{
  "norm_place": "pre",
  "positions": "rope",
  "lr": 0.00298,
  "final_lr_fraction": 0.05,
  "batch_tokens": 32768
}
MLP neurons of a small language model. Each row is named by its layer, matrix (up: input weights; down: output weights) and neuron, and shows model dimensions 0-63. Each number is 50 + 12 x the weight over its row's rms, rounded and kept within 0 to 99.
A block is one neuron, or neurons of one layer that tend to fire together. After each block is what it responds to, as a language model described it from the Wikipedia text at the highest values.

L5.up237:51 55 65 49 61 62 45 71 57 47 47 42 47 30 28 44 50 68 42 27 43 47 49 48 56 59 65 57 60 39 38 57 48 45 56 13 52 31 74 45 59 68 50 64 39 68 59 40 42 30 43 67 47 51 76 44 59 47 38 47 49 64 60 44
L5.down237:58 39 65 77 62 50 69 61 33 34 40 27 68 66 49 42 41 43 41 46 63 52 53 58 62 42 68 50 53 51 59 28 45 76 53 46 42 53 60 55 30 42 32 56 35 58 52 37 68 65 30 56 55 67 50 27 42 65 47 53 50 57 53 63
Responds to: Short early pieces of a word split into subword tokens, e.g. hi in hilarious/high/his, t in It, re in remade/replacing.

L2.up103:37 47 44 37 40 50 50 58 54 64 38 30 56 32 40 39 15 54 60 38 40 44 48 33 36 46 24 46 56 51 54 48 73 33 29 38 44 38 58 49 51 69 52 77 41 60 49 55 23 54 37 46 44 48 50 48 77 30 53 50 67 40 52 55
L2.down103:58 34 44 62 44 45 64 81 33 50 44 58 44 53 63 54 40 52 53 46 57 50 50 48 42 56 58 33 55 41 29 50 41 56 55 64 69 49 48 48 47 60 47 43 42 71 67 45 61 34 45 39 61 19 46 43 69 61 73 39 36 49 65 45
L2.up139:51 46 65 53 55 53 70 47 72 48 59 49 60 25 48 49 40 46 46 45 30 34 57 35 39 43 60 44 49 48 41 50 42 63 56 44 58 47 55 73 45 63 47 79 33 58 30 33 39 40 56 37 32 61 73 56 62 35 45 45 76 48 65 53
L2.down139:44 37 36 40 50 36 40 22 60 50 56 55 54 58 98 05 42 51 51 54 60 52 41 46 28 66 66 51 51 49 41 64 53 51 46 32 54 46 51 48 40 49 46 63 36 58 48 46 44 45 59 51 43 40 67 46 48 71 54 41 58 57 67 35
L2.up141:56 42 74 63 57 33 50 71 56 52 71 36 34 65 44 54 50 74 53 48 58 42 61 58 62 55 55 40 51 47 23 39 52 49 45 49 57 47 52 44 33 54 52 60 39 65 40 46 69 47 48 32 57 61 48 48 74 41 43 60 41 46 54 48
L2.down141:40 49 51 37 48 61 53 47 35 56 36 47 52 34 79 25 60 45 46 47 37 45 47 28 56 53 49 39 40 59 74 44 50 39 51 32 34 40 55 53 58 61 46 63 39 50 47 56 44 29 40 72 69 43 54 28 49 38 49 50 65 45 53 56
L2.up650:32 44 66 41 22 62 54 45 46 59 71 39 57 43 46 60 46 59 47 65 35 45 68 56 61 39 37 51 42 43 72 30 48 65 42 68 52 33 63 56 43 59 54 59 56 46 57 43 32 42 42 56 62 73 54 40 47 28 60 65 39 62 68 39
L2.down650:54 43 49 46 53 57 35 48 58 37 51 62 43 53 65 33 38 61 51 52 54 57 43 39 38 61 65 38 56 54 49 40 39 30 53 43 47 32 50 54 49 54 26 73 56 60 70 44 56 33 71 47 47 55 33 21 50 46 57 31 64 62 72 41
Responds to: The second newline of a blank line that ends a paragraph, list or table, just before a new section heading (==) or paragraph opener like "In".

L5.up136:44 43 70 52 67 51 33 46 46 57 80 29 47 56 36 60 44 57 30 40 74 39 47 41 55 53 21 54 36 49 40 74 45 72 66 35 21 26 53 65 58 63 76 59 52 45 54 56 42 37 41 35 84 18 52 18 46 61 62 53 49 46 53 47
L5.down136:63 30 55 38 50 68 63 55 38 46 53 30 50 45 33 55 51 34 41 37 52 38 48 55 56 55 49 34 42 46 44 45 57 53 56 48 49 53 40 63 56 38 44 52 83 62 42 44 50 55 44 68 66 46 42 24 37 39 53 63 26 54 73 48
Responds to: Short first pieces of split words, especially a lone "l", "r" or "b" (lentiviral, least, Clark, Rainbow), plus modal verbs like may and can.

L3.up321:40 31 47 46 39 44 39 60 56 48 61 44 63 31 52 51 59 48 57 36 62 40 50 29 70 41 16 51 57 52 44 52 45 42 55 32 50 39 57 66 56 69 45 41 53 56 23 29 39 30 58 46 67 46 59 45 56 63 48 46 77 45 85 47
L3.down321:69 36 38 43 38 44 35 39 54 46 55 51 43 42 87 27 42 51 51 37 43 57 42 43 39 60 74 54 47 46 69 60 66 40 41 43 34 57 56 47 34 51 51 50 26 59 47 35 62 34 56 48 78 55 56 60 46 51 70 38 73 44 59 62
L3.up466:41 50 59 47 31 42 42 51 77 44 67 40 67 51 41 55 43 56 30 53 42 62 42 53 58 72 64 41 59 44 45 45 58 63 59 55 45 47 70 46 40 61 52 35 39 73 44 46 33 29 48 36 42 55 66 32 59 40 58 69 67 52 59 40
L3.down466:51 20 48 35 37 71 41 38 65 44 50 57 52 59 87 29 54 60 39 33 53 50 49 51 72 45 57 48 51 58 38 54 59 44 68 43 50 40 40 45 51 54 47 60 52 55 53 55 58 24 49 47 61 38 64 41 63 55 60 25 55 64 68 31
L3.up759:31 30 52 42 60 42 20 57 36 50 56 46 58 26 47 53 57 48 56 44 54 34 66 40 69 56 19 52 37 45 59 60 44 45 40 60 62 42 56 51 41 43 58 71 53 63 72 45 84 46 49 26 43 37 49 58 66 47 46 51 40 32 57 50
L3.down759:47 28 46 52 39 39 59 38 58 61 72 48 35 60 56 33 67 52 58 44 36 47 66 39 54 52 52 58 44 29 57 44 55 35 39 39 54 69 56 68 51 51 34 32 47 51 67 46 52 48 72 29 52 37 48 49 62 54 43 47 48 49 36 34
L3.up760:61 54 45 33 54 16 43 43 54 61 53 37 59 27 48 52 58 57 54 34 62 29 52 43 51 50 51 54 48 40 75 64 45 48 46 50 54 44 76 52 42 61 40 67 37 63 57 50 58 55 50 53 42 37 57 63 32 42 47 56 47 47 62 54
L3.down760:53 29 52 30 34 77 58 43 48 67 43 73 54 52 78 47 72 57 34 29 42 34 64 35 80 44 45 41 62 36 58 43 53 48 45 46 59 52 68 47 54 34 34 53 41 57 52 50 73 55 57 50 54 56 32 56 69 70 46 65 32 51 50 50
Responds to: The second newline of a blank line after a finished sentence, before a new paragraph or == section heading; sometimes a heading's first letter (Casts).

L5.up333:59 51 50 66 53 52 34 48 56 33 48 32 32 61 48 50 62 60 46 49 49 43 61 52 48 34 28 56 69 49 27 51 37 55 60 66 44 34 56 50 50 50 52 52 55 35 71 42 31 35 35 51 34 41 69 58 53 83 46 47 78 60 37 60
L5.down333:35 32 57 51 65 67 40 65 43 34 45 43 26 55 78 63 46 59 61 28 57 31 80 41 60 59 42 48 36 42 27 39 47 54 40 53 62 46 82 37 57 45 39 42 52 42 37 52 56 86 51 67 55 44 54 34 53 57 47 35 57 40 44 44
Responds to: Decimal points in numbers, mostly in wiki tables of vote shares, climate figures and measurements (25.58%, 60.8), plus "==" opening section headings (History, Reception).

L2.up198:65 56 33 76 29 48 61 54 37 39 54 24 49 59 57 63 57 41 53 47 48 34 53 59 58 48 52 44 62 43 40 73 47 40 53 39 48 42 62 61 40 74 31 50 39 36 48 54 37 34 55 34 38 45 71 42 60 51 35 36 52 59 54 47
L2.down198:43 39 48 59 51 54 39 58 65 33 56 46 43 47 51 37 39 64 46 46 65 42 59 71 50 37 45 59 50 50 40 43 40 73 66 52 51 58 55 48 26 62 58 69 52 51 37 39 68 31 47 69 39 58 62 52 52 66 22 55 53 46 41 50
L2.up302:68 50 49 46 48 53 48 24 50 50 44 32 52 41 46 68 50 63 51 55 19 31 38 49 56 54 53 54 56 44 60 64 47 44 69 78 55 52 53 73 36 55 29 44 60 60 38 48 37 31 76 57 33 58 50 40 67 57 37 52 39 47 55 66
L2.down302:73 32 48 53 50 32 48 62 52 47 44 49 41 64 31 35 51 59 49 74 61 44 06 54 59 75 45 45 36 49 43 42 57 68 60 54 41 59 52 31 32 48 36 66 40 54 47 55 61 53 33 53 66 73 62 69 44 63 23 55 59 65 50 72
L2.up391:48 49 58 62 50 39 59 60 36 65 75 35 65 68 43 74 35 51 46 38 59 43 43 39 42 60 62 50 50 52 56 71 43 45 56 45 47 37 50 61 23 71 37 38 32 50 52 53 41 48 68 58 54 67 39 38 62 54 57 49 36 51 56 39
L2.down391:42 38 75 57 48 51 64 58 52 40 63 60 32 53 53 48 63 28 42 41 39 47 47 57 50 36 35 27 49 76 43 53 41 65 65 45 32 59 53 61 50 36 62 53 44 30 60 33 53 41 41 54 58 65 50 56 67 39 44 45 49 44 62 67
L2.up452:58 61 65 53 60 41 38 41 63 83 31 37 42 50 41 64 53 53 29 47 63 44 57 66 46 37 29 62 54 54 62 65 57 64 43 51 53 49 73 57 67 41 51 58 45 61 47 58 52 29 45 57 38 65 66 40 56 34 49 46 39 59 63 52
L2.down452:63 78 33 53 57 45 51 59 65 52 57 44 62 45 00 54 50 65 42 38 47 35 53 35 51 38 32 57 55 67 40 49 46 60 47 43 31 56 54 53 46 59 49 58 30 63 47 56 37 38 57 49 46 63 51 53 45 52 47 42 75 50 62 51
Responds to: The first token after a line break or table pipe that opens a new entry: article-title "=" markers, blank or year cells like "19", match-lineup spaces; also "such as", "She".

L2.up10:68 48 58 57 42 50 38 51 44 37 61 38 55 31 43 60 64 48 29 20 55 24 45 41 81 39 43 49 49 67 50 65 34 58 40 40 58 33 65 61 47 59 41 56 36 45 47 51 51 44 41 37 37 59 45 47 62 36 36 42 63 64 52 53
L2.down10:50 48 57 69 65 49 47 31 58 55 58 48 55 29 36 36 73 46 30 58 37 50 56 51 74 23 41 56 62 53 51 58 34 69 26 32 60 43 34 43 53 67 53 44 38 40 56 61 36 39 48 23 20 58 23 40 52 39 35 70 63 56 37 44
L2.up118:64 51 59 40 50 38 59 50 58 34 60 52 70 52 26 49 47 35 42 43 59 53 56 21 57 33 43 47 44 52 61 75 46 51 39 60 47 38 57 62 44 46 49 52 46 51 63 55 18 36 53 31 33 51 64 50 64 39 62 51 62 53 60 36
L2.down118:49 49 59 63 41 48 62 27 55 34 52 63 63 43 34 44 45 51 59 38 70 26 55 52 49 49 43 82 49 32 55 53 34 42 44 43 52 44 63 67 40 49 73 61 59 43 65 66 52 56 60 55 28 51 53 32 50 45 36 60 44 59 58 51
L2.up161:49 64 49 42 63 52 58 54 48 40 56 47 63 50 42 73 30 48 65 59 73 56 60 39 60 39 49 40 46 40 78 53 46 34 32 72 64 52 58 51 45 44 43 56 59 53 44 49 40 45 55 52 37 39 61 59 66 48 51 56 43 74 47 47
L2.down161:40 53 66 66 60 63 57 53 57 43 57 57 40 40 52 62 42 67 37 57 44 13 52 48 46 38 48 39 41 39 66 75 44 56 35 51 61 29 39 46 53 50 65 54 44 38 30 47 41 35 56 49 36 51 32 52 56 46 41 66 58 46 54 26
L2.up666:40 50 53 51 52 52 32 55 55 44 45 51 60 35 52 53 61 37 62 17 43 30 82 28 51 37 55 67 34 51 64 65 49 45 40 51 53 49 65 70 57 62 55 61 48 57 55 30 54 42 63 53 52 47 54 59 71 35 48 66 52 39 57 62
L2.down666:62 53 58 31 36 47 58 25 35 33 48 56 65 60 60 39 36 59 59 54 66 40 70 35 39 30 26 56 52 49 59 62 39 57 40 61 64 47 45 67 34 74 68 56 54 50 58 57 56 58 40 49 30 47 31 40 49 54 54 48 52 56 56 53
Responds to: First token of a new line after a paragraph break, mostly wiki heading markers ==, ===, list dashes -, sometimes a word's first letter.

L3.up96:57 51 76 49 69 38 50 38 53 44 20 37 21 55 55 65 55 56 59 54 76 47 54 51 58 48 36 56 40 38 29 42 32 52 57 38 38 35 45 57 58 58 58 50 29 33 71 36 63 65 45 57 60 31 56 41 51 53 51 66 62 59 55 61
L3.down96:46 23 50 43 56 47 56 43 35 72 43 49 41 50 35 49 49 34 54 58 38 52 38 40 29 41 63 58 75 50 65 48 67 59 31 46 40 48 39 38 65 52 32 47 43 65 56 56 39 27 28 64 72 50 53 51 55 45 77 63 47 24 36 35
L3.up420:58 39 63 45 44 61 62 55 47 46 59 24 29 61 39 81 44 51 47 54 71 43 61 40 61 34 35 68 48 50 62 46 57 64 41 72 38 58 47 53 54 47 65 58 32 53 55 53 76 39 41 63 28 46 61 50 61 45 58 40 53 47 63 51
L3.down420:33 50 46 63 35 42 44 49 45 50 37 54 73 47 44 50 63 47 42 44 49 77 51 40 27 47 42 59 63 64 71 44 50 35 59 72 35 54 43 52 61 48 46 53 25 63 30 55 60 51 38 57 61 51 48 44 69 81 60 64 40 41 59 44
L3.up460:53 40 77 56 63 59 67 52 58 35 31 26 50 47 36 56 58 60 65 50 58 46 49 22 58 50 34 77 49 48 59 48 54 54 55 53 41 43 33 64 61 82 74 69 61 63 33 41 34 51 48 47 55 52 47 38 36 47 56 58 65 34 52 52
L3.down460:51 60 66 47 50 41 80 60 34 46 43 53 46 49 35 31 43 40 45 54 78 60 45 32 67 58 49 38 74 35 68 37 57 54 48 30 52 59 50 52 54 39 75 49 30 48 38 34 27 57 41 71 66 49 46 40 40 54 55 60 32 28 67 54
L3.up755:61 45 58 54 65 56 70 63 43 45 50 44 27 55 48 59 49 62 61 59 47 55 62 65 53 37 42 70 44 48 51 63 31 58 57 65 61 28 24 62 39 53 47 55 36 38 59 42 43 64 64 60 52 34 72 38 35 66 45 28 57 46 59 59
L3.down755:53 59 65 62 41 45 56 63 00 57 39 44 55 50 11 39 18 50 62 73 37 47 69 54 55 51 52 42 43 68 58 56 44 64 44 55 36 59 51 43 45 33 49 39 47 45 48 59 34 41 39 38 74 48 47 63 54 48 56 63 43 34 38 45
Responds to: Fragment tokens containing or starting with l, mostly a lone l opening a word (l+east, l+b, l+ucky), also inside names (Ost-l-und, G-il-es, C-ol-umbia).

L5.up578:50 33 57 68 56 51 42 41 66 53 69 36 56 35 43 46 25 64 35 59 55 45 52 26 48 76 54 59 41 54 57 43 36 58 73 32 40 36 73 52 39 65 39 52 41 58 53 42 38 43 51 46 60 40 45 44 42 57 49 48 50 53 77 40
L5.down578:71 68 25 49 64 30 72 49 35 36 44 61 52 51 25 64 72 33 30 53 44 54 47 60 64 32 48 33 32 53 50 60 52 41 41 47 65 51 48 60 42 38 66 31 41 27 59 59 42 56 42 42 61 57 59 43 52 47 63 43 55 49 37 35
Responds to: Blank-line breaks and first tokens of new sections, headings and tables in Wikipedia text, such as the line break before ==Career==, a table's opening |, or heading words like Results.

L3.up81:61 79 44 33 33 38 44 50 55 44 65 38 53 41 38 46 30 46 45 35 50 47 43 39 60 44 54 45 44 86 49 50 67 45 35 65 49 45 46 24 55 72 32 57 41 35 28 60 43 49 55 69 61 56 39 42 56 75 53 26 50 63 57 41
L3.down81:46 54 29 47 42 54 53 28 79 46 57 48 43 39 69 58 46 47 34 56 72 63 63 57 48 56 64 75 46 58 53 20 57 68 44 54 47 68 65 59 53 56 57 46 61 55 52 58 29 62 49 34 53 69 53 44 52 50 48 39 41 43 32 53
L3.up417:81 57 65 66 67 26 37 48 46 69 43 39 54 42 34 47 31 69 46 59 53 46 54 48 41 51 46 57 49 54 56 60 71 29 18 46 30 45 20 57 49 47 67 55 62 41 44 43 54 49 53 52 46 56 61 41 47 43 38 43 65 51 57 39
L3.down417:50 51 41 50 47 62 44 36 79 55 30 42 38 45 79 61 51 44 60 48 48 65 54 49 50 54 52 57 37 49 40 34 57 45 57 44 50 54 65 40 35 24 27 34 80 55 49 58 64 66 49 51 41 74 48 44 67 54 59 54 27 67 44 45
L3.up509:64 55 62 42 56 63 58 57 43 50 57 30 54 51 35 39 38 52 72 58 56 52 52 19 61 40 23 57 30 54 48 42 54 53 34 49 34 57 40 30 54 64 42 57 64 22 50 34 38 43 53 65 65 71 45 50 40 44 62 30 60 60 54 43
L3.down509:40 63 50 52 58 53 54 45 63 54 48 43 32 59 68 45 59 61 24 42 74 60 43 48 46 53 67 60 43 43 46 70 48 61 60 61 62 39 39 26 47 47 52 45 41 54 70 51 45 45 50 69 44 47 56 55 45 42 56 64 41 74 63 56
L3.up737:60 64 68 64 44 71 27 69 30 48 38 49 46 56 48 49 49 47 36 46 46 45 43 25 68 49 49 51 56 81 38 52 70 48 65 43 26 35 45 42 56 50 44 58 56 52 76 29 41 64 45 45 57 59 44 27 42 62 36 46 64 54 69 31
L3.down737:61 33 49 44 45 57 48 30 61 39 55 55 63 38 52 49 40 47 38 56 72 64 53 62 44 69 65 61 32 36 62 53 18 43 37 45 47 56 49 49 53 58 59 38 53 54 42 52 47 88 67 60 63 62 43 28 62 48 47 41 34 29 37 60
Responds to: Determiners and possessives such as an, its, their and other that begin a noun phrase after a preposition or conjunction, often where the word may continue (an→any, other→otherwise).

L2.up135:57 55 67 49 38 38 71 51 48 54 44 36 62 40 41 43 56 69 46 46 30 36 56 49 48 52 61 77 45 42 77 48 51 72 45 63 42 36 60 73 60 43 68 68 49 48 47 32 37 46 39 46 33 52 62 21 37 35 27 42 48 62 43 35
L2.down135:51 29 60 55 36 45 33 45 44 61 33 36 47 45 68 34 56 72 34 49 63 39 53 52 57 63 53 72 65 44 47 60 52 37 51 25 66 50 48 34 55 40 43 56 47 50 72 48 42 22 57 27 60 56 57 31 54 45 67 47 51 59 52 58
L2.up445:59 54 54 53 41 46 59 61 61 81 59 41 58 47 38 50 44 64 51 41 27 19 47 55 63 57 34 44 53 40 58 68 33 46 44 62 54 39 58 58 49 62 64 64 33 50 36 35 35 33 41 51 45 58 60 47 71 41 51 49 71 55 47 48
L2.down445:52 36 40 52 44 48 40 30 60 44 46 50 62 34 84 22 33 51 43 37 59 41 31 49 48 49 54 60 51 32 39 65 43 45 36 37 57 47 74 46 46 55 38 49 36 66 48 37 33 37 56 45 52 40 59 36 52 61 80 45 61 61 63 43
L2.up613:62 47 51 50 54 45 54 59 59 61 53 29 71 60 44 42 55 56 46 35 64 43 34 50 46 34 56 55 49 47 51 49 38 60 45 60 54 32 76 71 52 58 43 65 48 48 43 32 38 55 45 58 27 48 66 40 49 32 36 52 51 65 58 46
L2.down613:59 38 36 46 52 51 34 41 46 43 55 39 50 40 87 27 51 47 43 39 67 54 57 40 42 47 59 44 63 41 45 60 37 64 43 48 55 50 71 38 48 49 39 49 44 68 54 40 51 24 50 31 54 31 60 39 43 53 64 33 61 51 55 45
L2.up727:65 61 53 67 48 53 70 42 60 79 54 34 65 58 43 62 45 69 28 46 52 33 31 59 39 51 29 59 41 43 42 44 40 41 68 48 44 49 32 55 50 79 57 48 37 63 47 31 51 42 55 50 47 52 57 40 70 59 37 44 42 41 51 39
L2.down727:45 44 26 49 30 28 62 29 56 52 31 31 51 49 62 32 39 64 61 66 58 29 38 54 28 50 81 52 60 37 43 55 49 57 36 46 62 40 54 46 23 41 60 44 46 59 49 38 38 42 42 38 45 51 58 33 48 57 44 47 54 67 64 38
Responds to: Second newline of a blank line between paragraphs, lists, tables or before section headings (==) in Wikipedia articles, strongest after tables.

L5.up59:61 68 68 53 53 32 41 38 73 68 70 30 54 58 42 80 51 48 26 32 43 49 55 37 54 68 67 63 45 63 32 41 48 69 59 42 29 45 41 56 51 72 52 63 26 47 54 50 48 34 37 46 48 43 58 45 48 61 73 46 61 55 52 67
L5.down59:35 41 41 51 78 56 55 51 52 44 50 62 55 59 29 38 52 42 38 47 34 67 48 78 57 71 55 56 34 66 51 42 49 71 43 57 39 33 39 38 57 42 48 74 62 43 45 44 51 22 74 61 63 30 44 63 55 63 48 53 55 77 43 71
Responds to: Early word pieces inside a word split into fragments, such as an in anniversary/announce, en in census, ong in Congress; also table-opening pipes and heading first letters.